MLP neurons of a small language model. Each row is named by its layer, matrix (down: output weights) and neuron, and shows model dimensions 0-191. Each number is 500 + 25 x the weight over its row's rms, rounded and kept within 0 to 999. Numbers have three digits each.
A block is one neuron, or neurons of one layer that tend to fire together. Before each block is what it responds to, as a language model described it from the Wikipedia text at the highest values.

Responds to: Early tokens of a new sentence or clause that tie it to earlier text, like "this" in During this time, when/while, which, commas after In 1998.
L2.down581:478516515478554472498503486522481478503464482497489509460518480486556480513494484521502526489507514488477518506451470487466471497557518517483517550505465520488521490490529511498462476529511466500503503479469541468494477513534530521535499462476460478500502483502500503509524537525510504548522539540434467497545510496492540503489515497523490555510453496503529524466500510542489478486464523470506460493494485544512508519497503509480479498499508484499510473497473512499445541477508521519484505502446546497494527541483500528483494493500542487503498451555526521520474499532508514508
L2.down718:511524431502512492482506517468513537525547505507480493522517524491571478527489520488449450488540492508499459491477462478497519449522500493502466517503472483465515507484526491490506504487514488522468483477465554517483468461489497526547519521517524440510524533499494516476459495509511483485473511499443460522491514534523542520523466503491516547504495533496510464508493517493484506511501484512491497493461481486482482521556452493484524512498488518490496477501468489499511486508519492539482499472497530518499529550517475516488503497514479503516495517475466500507470547551500463518
L2.down1045:546485509483518493466515521498518499499485533502524490438528513533492527496494515484505520481506481485514509514492472530472501493501486507505474538536530505489515477487487454527494541499494464498500454471505558492479462465480492518514550511487536541469486490454467537508513516520539497511521470479500489513513497522486469562512474509492505482512506550502493492497515504524501522491514507546526492485472450493481475551471528487499483465523515523543495496483487546456549500508456493455461474437472537510526529519505454462488493504498509494472473494488497561474490550440521504508
L2.down1454:503514538517504501503520528501545524542493483516515496501510506520518466524510510517490503494455521534473482513545511504522504491506502466538510488509486487492544485511539466522472544499487497534515527526478506520514469490491492495493487486532468473457480528555510516478483443499513506478470509518507526512529527493478479503499513481516539522507512496512492534467475486487490514480496491492503547540501453450498496480499535508463433494433461517466482532487476477538522477530494490553489449477516508498460510494505555510544493541513498513568487497514505495526516519495492503521
L2.down1735:481460477482527532521458529478520453524511486493471524522496482507509497530487504486532481522491520497484490507502479504518452527531503503522482486457540483456552491480481498457498513508483503476494524466482510488492525490486538491513511541504509500503467475479465464519478534514506519523521511488512487511508457556517530563474537537493491528461521496609496497514516543580530498523502530512518479527515468503555472517500529486501499476482494557553499495480484496491528543520496487464513521520497469529506502508451497460485494498544468526554496522475475510475488485488516487534
L2.down1928:504469504497506510501523490456505485533506490471515521507498482480535492505481508521486478529523451472517475465509460501540530556498528495476481498497505463478471520488525497489507482526492484527483541483472556485511478489512471445488506524483496444566502521496462451492488511527507483460504518468497494477461479509506534500481475543508500487486520530495539536511522507487448505509490498558484533517484539469504507549514476513524525507485523511519503529490497490486575462547512541482560515481508501498459520531482485439479493494494502544505505571493510484522528489521491496552
L2.down2185:477529468507456463512487484493517500456502494505486503485537482482507483513484509498521536490505475504501564482514520500517495492532514489483535494476492483493451497473491483464513468494506483505483512494495512501511500492523471495499497535512441514503501508486567479471461460497458467503458476522519480529533482462469463487499496521533487482513457509537493505499527549517484494478510513506476480506489487505494511491525482496476506498491491486493487563472512554461485537527472477492500506498492507511547560473505489473503531494462498513497567488549497535529506485483520506497
L2.down2238:505501467509472546501497487535487452502530514512525442494504488528509528497486529528517500543465531464486509498523531498548491526519504508554493513462477489460504448511476526506467530465477481499489496471459507517496504530507505531498508511496501481515484500543519491538466533469544509513497559526506492512535455544562467495548517498524516494521469547523457493478512478525506503496472511507518502484487509489498479537490526481540511466503490460509474537518519496496501499536512498537481563505515511477518485520520477542504481497537520407509467502475478532493505510492520562515
L2.down2455:518490505529515511497500477438532516493510525551484499520492487488532508524507500418514493439503515525496512531486462458481507537477440533465513486410494484471483480490499486513504467459478495504554471446462496543525521526454475535501545552512469483519484496465457523510500500492555491527514497530501498516495501535548474518522514470441479547488469511525489494494512508493515443491526518471502487514510530475545486504492480480467507502495468476484475484500538499514501476498471479533491551487491535486474492553488490541495486442512538529538518477525509504488462498476497543484
L2.down2501:494542499473479484514529517524507510517534491514492497492514478520506498524515524507525457469464521537476478494482524546499496483477478508533485456470515543499492510504497538491517428526529509500505478520432482447512440493466474537524494507493477486506459478523535479502506495474551491458524560469457438469467501547461454486524494502538536515494525491538491456517486511527508497529513505474500516508543503503490509504494507510511535509511476531505502493503492514499511513472512489517493531513498492507481514467507483474483475496534498524508493540472468484535525509515490528512
L2.down2568:505476513457488521510501477520522493472539496484522509516517498519518476511500501520518462545461505523510499523493532492519491529493445516493498509521477524458545517528501537525458476496492511484504483466494525517505513511519488469500504492528476523544547512539461509505526451528452498522520497508520449535470495501567486543519521556512513520481492473543508521499507513498529501486526531494492494486500522515502475502515429518515499503482493508457454481464498521485477489513519566538518530550507523557503518511449501487532494509509496504529542459496515533511518501480475515480
L2.down2579:489500487498452505489499488520491506511486525505526522509488535432538463494513489498514488522499487476480481487532484505539469536502516507469549519501444503524535497477502512477499456514462522486529483505480505497490535468498475479491521541475499423503497512485506480477500482487493515491479478493528544507510516489482483475484488487480512570493507480506484497516522523453481540507482483472486500491501470511499471503514534523504510482501536529476470487510489457498498505546544453472475501540545538495476505515499563461477459484477506477473465458477519495497493489482531507536
L2.down2800:532543515541462513517529433521525482509487509509500483469548488497508475534474542506528497465460508547508501528480479491560494477494505460492558523499527527528544550477499485515493489548507526550497510504469508503524461462468517586521501484480508486529496501484524438475484473469526447498499512517510513529528508468508478454508479523467487560545478509467491462537447526485528509482473466514489526476564515490502521479492532493471502494480483520493507531503464527506494459510489534482493535529501510502488518513506535482501462504505480504504498515504484527496495500522509527530
L2.down2960:523485521527494487535476513526517478453524497508485534521475477490514473515524501468478470498509480494486498474516495549477507502514467531488492489459499494521471475520475542494494535465496493501482511526470515490534452534520539536528505523525481537472488481518502492502490514507553520530496496533502496517504505530484505520475493464481520456521451489482505492525460509487506530484542523486488535468524418491533435478537492500470510486504502457463504465484516480530471454542475480460514444491487521469496491492506521511493442518477497528485490551523530521484487496531557487462
L2.down3214:527497479514500502509510516453495463519509537510512507524542457507492446529463524516502480519496548506469493485497503463518499484534498477498468499493464474449523492485500502506467492481511442515509521541488483461518525523492496529491532525488488444477510485507457505517479491440497459471489503506488498533496471490463505524480508513484509549526508472503513499529503517496498539517511507512493521471506468484523490539519492473494477492513495523480464457537500511549477495511515496518474458493459563461500535503530451512487485479557478500487524520490472496477448471509539523529
L2.down3227:492509483550472495456499463487497491499506496482531538482527502494491523490463497483503484475480556530533476537530510529516503479494515481547459516515475499499540488465489502508540509519474513488519498473496504496519476526475535519514536490570510560487492521518500524506483493488474436482495500535512463528524526476485527519530507479500487572531505476471512488563502494485557517500458456453521550513538520501476523486498512532474507518514409460509509483503475513524463486471505530502487518500491511518460500542509534532533479477538443518487461484524516521527499501547486442501

Responds to: Second sub-word piece, often vowel-initial, right after a short word-start piece like Cle, Le, che, ple, as in Cle-ar, Le-adi-ng, che-ap.
L2.down51:502548511509564517487491502485524476486509492550495489483505558498499490546465547514525479465492513495466485503512518516503468544470469500474468512469489502485502514528450498458458467512524524492510482478522499498445490507503489498469496534539480474472493531462475468456508502510543452505499507451523497525546499485511520507464484501537487525470467524466476516500454465480487501519492515514490550503489508495484506508504508532463509498528509508469508506493452532500494535488502463528481481492442508495510507540463485482521491488461539504516512476510507453502524523474513536477
L2.down63:495529513462484566495511539480493481494504519503542506536531555517509473486473516526482505515510495483500553509529504449511493481532525477451486461482505513488504480511475516501505519526516482432473502493560492479498545499503493507524476492511519448522515488514502461520447480534531460440500509520489471506566505471516523523538543450473492486476485496503456540464512485486490478535482465485503507514524501477492481506528460517484481508470501496478546532532529492466518542556492516489462503478517490508474512489493547479532498530532489568478498430524477492489484466516497549519
L2.down346:510470501485484517556499530494484476483533520509495498521460513510480475510460504505499483509502519529452508446506472516515471514513461489499478546531469523494474532552494466474494498445506506520511461490445511467474515504486481503511459496524503494521503504512470513519544528479508486517495529486476514472501454504519482512440520509531495512542500470455537511465539491501496504531541535535477530516487501486511477490488477470515523472513449501514486463468503518513489483519495522483492513549510494514520515531458460530537509527508463511455524503519467525493526538504519503553
L2.down347:457571481482515480475484518544514512518513509467461535498468514492510513496508509444534449499453494483448481467486498491510479488521502523476493505508509499512525513509523460457537503488497523522488501517477470515528504492465491476528456493503486482488446482526504533484510496488534520476501474537507459544490489517486491475493506491466532525487557488459470495486478494488492504480476492548482530498506500504493434496507499516507503477518504502458473521513500455518493457509504495499476536506468511476519465522513560512554485493529483511504529477446474471504533492519498505505
L2.down606:500485442455500515485561475506496467487478496490488490513485516498492463526569472487487473499507493451503473485500499513475489520479470493470482492488506519475487542499503496531507520523503480492487475493464497525489503519492482519474515490481567483479450485491532501493515512504497469502528519467486518524509512474486517498472493503529456485512499490510485526472523492540560508455519489529511505467486474526484471515500521464508545488523512473509472507467471507455527515534503517475518464422506551527520411476474445506530495499492471524513517500497552506534516525469507499524
L2.down883:508531511476491483468545518510458466517559500534473517496478464487534507503522484495501479464549518524487472521509521477468487465515501473525482506509490512495511522490439478500526477504452485536507464497471475481470465513491508522501521504487516494462526519516477496497527500439488495491489510464502494523490476489513467499483510485567524531453514525521509520465458496495527503505517516519522527513475528560554473497509521535517496484483460492526495506493495499486502469499501470535506461479490471464496473557494547518513506495469488499466488510520470500546509515491506540517
L2.down1032:505509474466532480522475492489510450551484468473533469477463479534521505487545466474514484519535488526516518459511509483464457474478484493497448492518513461512487481497480479479531499505533482468519504534499525496508500517513529489495485512478472500490483534512545511525501520505513514493496502562526511487487523465487522480537517484516503442493554494499506521479485497455524494467462517463493544478502506496532507481479521535471492448522491501486496505512489478487533500471503509555496506503461513492474517502517515485549530500503466501476478495518522483498476521492472501517
L2.down1039:485563485461529494505490443533461495450502499508502487510473523543455504493451527493536513493445537520525520501519479497530473508457505462491502481546503479512487458519517523464514506470506474470504520458485476485507476545521475498484498490480474478517495536518533540524496525502534486536551540476522465510475470510533489468471529488527446539498471464490479501514518510498516489478502490557510573506547492495486498553501495508471490499531497486539497492496481488498485486536465490496488545574472460501498534495489459449525493497486462493506453485525446515505497490510482517500
L2.down1305:504488521492515570517463545478468484550508486477465499505492513479475466504468462484527490521534451510536515514503487463493510521469483511514483495497488510517482516482519529532490540542506471471506489482517494544424480510483504523486534509495511512515517514519478499517523517524483526476502482519465514540501514551502518498508521512529502517478502490496513503486475468487570456484521528535531479501480488555487508529480527450498496508535517519536485502544518511553449451533467509516487546493492508482474503452520472500510486480500446490512481513572488541499471480479483563477
L2.down1413:482468493489553535498516509516462476483490535531528469523471540478512521460505477473517540518467506537447500491494483538439527477522521531479508485476493541493509551536508490484525533501527508505500489541499468507494524546494485467529467481499484480468527479492478482495551497514538500486483543479487510513500481472470499502499496506500481505520529471498493522520495495538477470466460477498467491536520480503499502536500506515459525495442527442505472520523511486502522523471499558435539470500501466529542506489496451481510502463505455538519530506525480516491524525498445494495
L2.down1706:496513510498497502513479486507476504504496471475485524487513494490512476496508532468484521511488501452470521462456552466446470489504474538517465464490527481498470529527464456477518483535506487492551491511474512539470485523511529529490509527491517500489526492534478527490575474476501517529502488477510507495477490486571466528484502459505524481496518525465522514527516521536481531482457516504479499480504495531497536527480464492512499482485475504485504560507487505466553510546470491460504513516497475505512496500514475489512505522520473507451511473448514504485500469494487570471
L2.down2073:549496492504488520484478529449477533539484534504492529472488467466536512528481535513509508483558484510510483487522508485478493502452495478500493484487515500485526499483470537516505489550495502487514513556528506456451485499497478508485518487523515478528520473502461500530476497480597514508476519517501529486514521465525524490504467498482491503511499465486513507472467500496520495471518526499454528505489520470490502504461538521510467515534530551505516474513480533532532557545513458492497510517474498520470490500465504511531470504501526507517506470535499524502454490495491480461
L2.down2126:502520522534498492488441538548478511507538505502474522505514526491513481533491490452517482504483525538467510479448526497434475498509482507475454516527477462518473451525488503414540538439507474536498522485504498476514493512504544487514520542510521508458478522474516518511478486489477491518485507482484493521463489494499506527475499513512530548488464489476475496526448540497525499507512519541492518520456506497491518514472481512522506506503515465462527545490498511482536465487520492486464517499510514495503543484470527520496494515474470515506518492484478475498513508511534468509
L2.down2223:515462513512490534498498508505502529537523511562485496527515499525511484504486477501479499531530469531497507474491511468483440469496478512532494519523552474477547505524461511524478502527539492479505500517480492486470491515532518518519476482532506499516529485471507477522447522509487515457480525460491532540468482480511528494518528553501516484497519469442536491500487479525495457535529521552466564509506482506490494475492498483507537510483439480469515494493506476462544524506517526480499450497494491519507453558503461491543522491515453501489504490534499533445481503458528529457
L2.down2363:538500519515502486516508553559463503536477497538520503492452509494520470516491515482519510470475518513460503486504534515504506493497503561510482462529541530521502512525463511480541506528480527518530507532495468499459496504510507489494469484501487474518501486533518512513469497478542517499525503498452556493465475487489504499479519517528476495510482499483497493557509517504547500456491505527487548474500508534527510497504458524496507477544509507478513491482475516542507475455461524523463514527485494500468500523521475508498500539498502520490553524561506490489491451491498523491
L2.down2463:458494475514474500507506500496492551468505540491457455483458498545497504502446497465495478498511484525505517522504515517561464506509501470484495498509500531541497503534501479522504521482504457502457492502496452488486524568467505488553517540522517491474468497506481545516449485464522486512487532530475479463484480563493510530473512469505500509471528471447518509529519481440462498502523511515515484533488459545533464522440501483464519573506501507517555502448507514441513490488502495464488505452490511502498524476515509477496535495525514485492490481502491535526496505507464498512

Responds to: Middle pieces of words split into several tokens, right after a short opening piece, e.g. su-pp-lies, ph-eno-mena, ed-uc-ator, and hyphens inside ISBN numbers.
L3.down1458:496522475512492513520534474498453518459465500526450501523543452498545487497494515446472496466533478544474506465477511497485507473504480586500479511496485473460454530522523474466525495503500479536439503537468517532492520482448495496532480488503506539490510500498507497467491507502514481500490514528513513514498466457539531474448543506472485447455516507487515532502499517504441485484511499506507494451506502518517477474500480496522541495504492493490469543483507480518519537498530524493464488487523511472501534527514490478519452467547516518500464473535518519531486527468506530469

Responds to: Word-internal fragments right after a short opening piece, above all -adi- in leading, loading, cheerleading, reading, and also heaviest, quad, steady.
L4.down94:523472496476481503520499516504433491508480528515482468536496500525528540498501503468497496437543513507513487505497488503469493473495506518483502473520501475477536502520502478523560491487541499453483477491478537525496466486460509468495516460486517518491498489497486526527504515470503479496530543475467507518537479504460529483497535504512551485486503503470520513494493505490465503527503476522467507521466477570476522513482507460442517518497504491455544471461517481461494496504480524460446490481480505481487522471530490462520489501483465510490488500499483489528530527472477533491
L4.down193:495472511503495489484526530473535550461504509511501468538476522470536530493486509498476470475455522505514547543515508497467506501465472502496451460515492479508517486533463511521473486503494490484481530538503507479492508504507509538512541513506518463480509415460479512520463501473491487504462528524501508520499549488484525494529493497470487532462499499455484501450503451517526495462503520516503486536561514547506488494487521495491500524437471470512529538480512521507511504522481498488482468498495456475506461475525436520517482505475498539494516502513515550516547533470526468506
L4.down326:512472543498511460480536497455496515494525474529512507499491510466565462465478524522529486523500526510484541517498543457498523529564456502506566546505552521513522455504512534490460466508542470515527506475500489471548467539468495506497510470515469524522486474494520507486500493481529499480493547471516528467534474495484492488452476521502458494500512444476521549533480509486519498516469511521475523500495483504498479509454478477514447500513482490479442493435502458522516512486480484460494493475483531502527507528452481534524474487527504508441485504532500499494517499456486510498
L4.down2578:552465504501482523487540498470515506486469526511495479509519484476486518531468485507478500527524515487462523515440496525530533475502493526498509523548522526546528489535481454497517502511468504472550499510510474533447544502550506511488465484472503465498529455488496472490520484501523489502495495513503513546501505487543490525511507487525478516503505506486478555499443498525531523470523497526563491535485510502527491449495498518506517457515520485476466481532548517470529511500492510476535513485492463507534492485479504499507510472482472503483475528513471502542463462484487517545

Responds to: The middle piece of a word split into several subword tokens, right after a short prefix piece and before the suffix, as in ad-van-cing, ass-ess, e-ss-ays, int-rod-uction.
L2.down288:535508541503553481517524521495536481492571480492485469519509520508500460501506527517553506473486459477513508495507489493543489520493503534510514551508489501530478482479505499487524564498548494528482523490466503491500469474518508506503525474488510524526511504507526452479494488499498530470482512499496526464503450467488495515482482520490496472478470523525470507491483512465481520506485538494498500456465514529486479501520518470525507503516458483522477458507528471478520491526474531514523494498507474525547504498528478552451542519536506445468428478533532491465480489477512486498
L2.down414:512492484542541468504557509532534497479530459506536509511485488506527487507450484468487523506462471466472491510496508441460489477468516506520515546495479496482498547517488479462519495507488502501494505518499494514539514506475484517505495501562448474497540479486526495512526513483446496488485497482533502517505534517522544485524516492521451504471530489503477516523502498523523471552485493519465479522484511547506489487515505480524488482516514456539475460482497486487476500488505480477504471515480513489490515451496517506551507524493475463520464484485446527528517484474458524541
L2.down694:514467471513533537504448534543468527497526480523487479469491451505517500472491549477483496508538489498508525515485527450508537466499473475455489444501511508500479520452529487492487533467515469470533513497539540522523496504458496530529478509532499488498512528481479475458513496470466529499490500513500520509454473488512530476500491501490499478447527470457483509527483500508508515528492487510534445491516499539541474512498470495525496519480528484521518525508501496478506487513519521509505487528495465523493507531512463508435477542534509538503469518483492556461538459499453491557
L2.down926:470474488508530489512499503501453486532535503516502489510472500521470479494437529494496514526489552541551541500493527505474486483524482468480488481477481501484491530487487483539472516480513500500501488521521531508544501504452505485536507529513516507446525506494521467499509525535484494502507525489523472471492506476522487516488511481473509508504480502456527483477529519488510513485468495527542509474543494496542502528492448483505451491504452509530502437476519488510538489490516496485490466498491523480515483471486488524455420537522520453510495490445463455525554513509464493505
L2.down947:527495499481487511481500518519467533514517485511518487483478467493532477524471475484439499482471470448527506491508544502491518512517535532493500544460517528504502516486546468455547466492513528514499502488524520492492480531495483466503475499504500489506523482497533486491466509522504494517461527501445496505534478504483522494509455514519488488551550519500501495505468554523477499493507484546479488481492503472523542478503491495538521506496527508472489479462516499483508533475525524457499483500483502496529493465467523503469475520508530460468522482470525519465553489468538512474
L2.down1152:462515506486520528489458517497494480481475538543503537477516512465488469477509473455466481513503543481523523503484516563564502544511532509504498503505512511460508478521498533460470531508500462482474515479447549517460515454462509464495497473502479473492492475451481535482481515492482491504522491470507519480450490514469492512531479493479492534504478517451477487473513498539503516497482536494526513548500529496461479511504484489499507419513486494484520500538462484498491522544515495499495509481524539483511474476484517479495494489508480531463497504503476504447407489519502481539
L2.down1299:459522498533481505509483514469514476521521470533460473487564467516504491528540480504536553527482465534537491526530498490452480497496514488437529530507498514517471528512508487497516461509490495487494554513479517493507525486519520521494440485503485502541485500492509512555509527506509456494485487495497466500538458495449483531475520465527450530527506486501519488531529522521540528471487475497515500492463487512501518482514486542489507502486525492525530514527499474451501487485460529492507468567557506519521495529492474486535492490511499510468467494523522496531502529471532521491
L2.down1377:520507510526505492506470517502488482486532494484507500500488487467485509453530497502520496447538560491462457490484487491452501529523468504504543532484505486508490473466483507478457482503450519514483504487481491500556498468480471538509495491538474514509504478502523502478541529469480520514492492502516473532460503500481464477539531518486482495531528496475526519465495503472530526488500500503497532521529499509610492502530516514426533449544523532527556512505463481528447479535493490512453547537482503491541492484515516518507485487489450557509506508491463477495475452495472483516
L2.down1385:503490477526516482482515508526479471498489547490516489499494512496431473504449500468506492526497468503511506512515565503488483513525503541469493502488518531476455516505483529514470531548524503517508498526512478525498515510481555508477491535503539477511484497468524534516501479495524559520471530523485489515510475505538510452471501464480525465508487457498437519494444490462438478495454509542528482547469481502497516525469508517492500489500502511570494521517474522534515466504484495506506499505517499503541545533516502507504486455537498496511476499462528540501471513538482507518
L2.down1808:473502524517498473492492478503493510536510480526481451522494454527468500471524491476504482466505448516478512528471481465478484446513471476512539526497465562476524535461471500500540496513472485539467486499483517489525527581521502543501502510475495491490541493478501515509529488534516527522517473472501490503490525473522526502468482500494523555517508499462504483517476474506494517443518514526494522496550525536520472480520467522485531490470484503524484480507520510493500482489471514526527497474498538527507512458471496481529545522474519509510482500478436526506480522488515482506
L2.down1845:459452490485497487501512503493500497491492457521504517506518554528507495523509492528527489522498512499450531486486466548524511567500483478532496490544510458478493503517581500552526535519500484468495475513513471475483546510513492501512464561496480535535490532468551476473498455489514473481496541481459487478503487496452524492505514521502451530508538469469454472473542494487494479566484470505499495512499525450514502428480553479538523482469499490513489479488534490495512519445490490506501503482471525479453504492492531505500539507450541520521530480499506544519497522511504551488
L2.down2074:517505497493457501535515503509537552505507471479512532474483484484469497491501460513503484531492494497506505508476479475492478515511505470526547494485536471510488532488524507496483480529527501471463490484494431493495506501488501496495492494538475515512486491492521419515518509510468485502498473491532444502467502545499485536498539468475496490470522522542545486528495510498470496527534499500544511515524495448483489500489517458536515498476505485508529482432550482490515519496514488501527525447502494534460487520507534498540496460485486486479474491482483526479470503506462514501
L2.down2468:496545540488499490492538506476511479526492520460553543558479532490515494477497483489473456504524538484523519491488543495510507474494484472502501514512477504473511439476468506514468483524502480468509528494502495500495534497468469467472486511494480513489546469485522468464484489524462482504501479527527501502526520474445499498501537487511515538526511515456529523537483490526507520543535519490494537482518486515486502489507556510511515491536504504509478472472535482514455488461481450464527478469490510472501513498490540521463517476485501472474480462468466540533517535478494465518
L2.down2740:494477537514519473534544525528536482514495460495473443512512471465574544461546518440487508472479476557498565541491511485489539452486536504450447476481497506495476478486541508516467486510507480522480533522518510506493473521505522469528492512500527447500532503484495477472514479477565530498490466515503475486490453481465508457498529518503496536534478488448524508498524506503490498482488461490496514475503519538523486536504493537459505512501499486539492485517488502532517486475498538506520483511497476494469530539437534514484508515508488496525495494550519473520488494483516499499
L2.down3236:477508430503435500516484485519512498475475477536509469501491497495482528499481480530493547501480514438477484487477506519509454528480479499503505490483467568479474545506510489534520495466448514453463504510511486529494538494509493497443476522546478496527539477444546522478474522551537522515503501504504481515480504486484546534487547497471521506493509491452519483541516476484495459504488465526521476460527546523479479520510527513481502473462515515465524452508508462499503509481508489476510524456495460497506477476461513517505488505532469479525482461476482512503546498489483479495
L2.down3272:502518480489506492482470509477460550472524488513508506482471503499495469524520458500524506521484504448479473506470497480526498458453512556507491468498510528492502487539544527486554476482537518486490536488481547541484482518463455496484500508579509499493462532523532494489514516491497498481511517523473491508452452459528530503492475514509452499498455513505481504481503472491464493534481484484455568490491498479483524427486508482533456504486496478461510490510509504471542435508544491468472453501477511503540490499474472514495501474509489460509494491517477524474485526457515515447

Responds to: Commas closing a sentence-initial adverbial or subordinate phrase, just before the main clause, e.g. "In 2004,", "Despite the damage,", "As a rabbi in the deep South,".
L4.down147:497483483516497507531506502445482513487529497510505506522470525490517490517470489539558511462477468493499519467499509480529433507509514487531514463475501492524507447496447512486477515515477518507527497493528487538476506456469494482495488456519510476546502497524466492505472489525497477481494542500498481493470505475532461492538526527558484540478492537544468485512504527508534498479498531488469519499521509532506457497508480474542492519480508482487464534456493516447458489483524527541514521486451505455486488532528467453504515520485489507546489481464486532505489518457507537525
L4.down561:468518551472442494504494497462486515419532500491490543506510490492492506503498510489490521489505480508505482496462501451521483495463566555478536472491507470501527534536499495487504497512506471492515485472505493492491461494495493504491497511531471464545501517475496505488532528501462494447493495498521505497501510493498513468526502489513506467489507491548522501500498539509480532494474492507534493495540528532475504506592456527580492555482518496531534532511477478514516515469452489527512531517510533509477513516555482460481500481472491480506475526485463474522516446509501514517
L4.down767:467509454504512518549479524470480520499520532454495527473454515494540514520495540471530484468486429537485491458473526512517457505559507548518495459485502508530515519488479483499479468509470547520508488462463483543482545495448494527447511475502505549464504488511515471517506522524476510526524521516498468505479525504482464504482445515501463567479525554492491492505486526520524478466487542497498508535491483506464489515516460498531458560468482482528477495461494504439444487476482539499514516497496553499522478513524472479521518540475519483476498477489501487461496516468502516529
L4.down1012:468515481490504480498448478487501495529520478496500529472506494520454501499513541520546494461473480520488525444483514472521413486514510502512508513482502528536531465461487507512486494526495554497530503511474469522524532462463500458483475462515515524513505485540497474489485515494491463519488523491546496508484503505515456533508529528505493554440517515565479518522509508508532508492509542518456530520522507524426463530508511450508489502491497499509462494453490505491506498475529533490492504480505481474482538473511465462543465572507498508515501503495502529519524588468511476532

Responds to: Second piece of a word split after a short one-to-two-letter opening, e.g. O+il in painting media, We+ek in charts, le+af, 3+D.
L3.down551:507475521485490496508523478473481508511489545509503476530500473507517499485507504487526469517506532524522493489500490497494466522496448530512514515513525460484526470524521480520502483479493510479439479489465478524502513561473511537529517506504474544498536491488495525532495506520498479487511495460513535530486459497482502514463506537508477484511520469483473504488486502508476502525515481524498526548491467532520501520464510493487525491496481520503527517523517501448524509528497475460561443497464575511490468510492485444492489502478452548505527501527512504523468521501513543497

Responds to: Short word-internal fragments right after a word's opening piece and before its ending, as in pro-vi-de, conc-ur-rent, Pre-nd-es.
L4.down334:507520516470487525497481544430544538488542509525504492538479507508484532505483495521507533534478512430484512507470488545463524522488478481489545442491526478492492500447473539461509529484478493479513457531514525470483488510484526483505492502488495497460501464475521508518527522502501508507517490506448483507487502529527487492491520494492475472460505503466494541470501509552515541485523462441510563504485460510488548534516482484482492531529469534514449478501502494486471443477481496526513480506521520510500500518497488523487477488507507477477519514471494498540575509522513456521
L4.down635:491483488501509510537505454522490552443525465502534458485527453509500514490475495444449499455491508471550502481496529470519502520496532462558502475499561493510481487503503474504503474512472496465495483485477522502491508515524530440506504492495541520500478525517479464500460511501500490503455459480473519513460477523524510507482497516544490497458481551458518500514506510509504486502538522549468466487505494531485465510527511537525490513494509516488509442517507462491531512514507500488447522483495518519526477459499505474486486512535544492465483465532514496494531536510442507513
L4.down1279:511500509475468473516508482534521491457503532555513475512461490484514499485497536517465482494490543521507503496548504490464511478489466501516509517529493524496456495512482486498512498455467514507512515464509477489493481498512522526476516494507490549535492514491567572507515527509528522532457478507506491468478464484490484515554487505471492563489528522482476513505480546474499493500435490491473512469526540507532523491472497491510488516496527492518485506459494513471526494504471499500515482493516468514502526470448484500436462525487478498522462472517483484514505477497474492510
L4.down3164:517515515484574485484484469540471514451508509539491476489473450497526497471480506479521526487449486468442495465498500441526497490513488505494509476521499486495452461514471492521492539459501462513468475471469503569467508525502511504541522505502516507560530512474505509506459505533556502496505496490465494507516488487485504506499543496494520471538508504514516500510493481534506471512460516477482422506502523560519495465545489473509511478510512498500463492530521495491502522494529492511492533508512541475466510549483475542485500511484494481522515471488500471476503489540491481467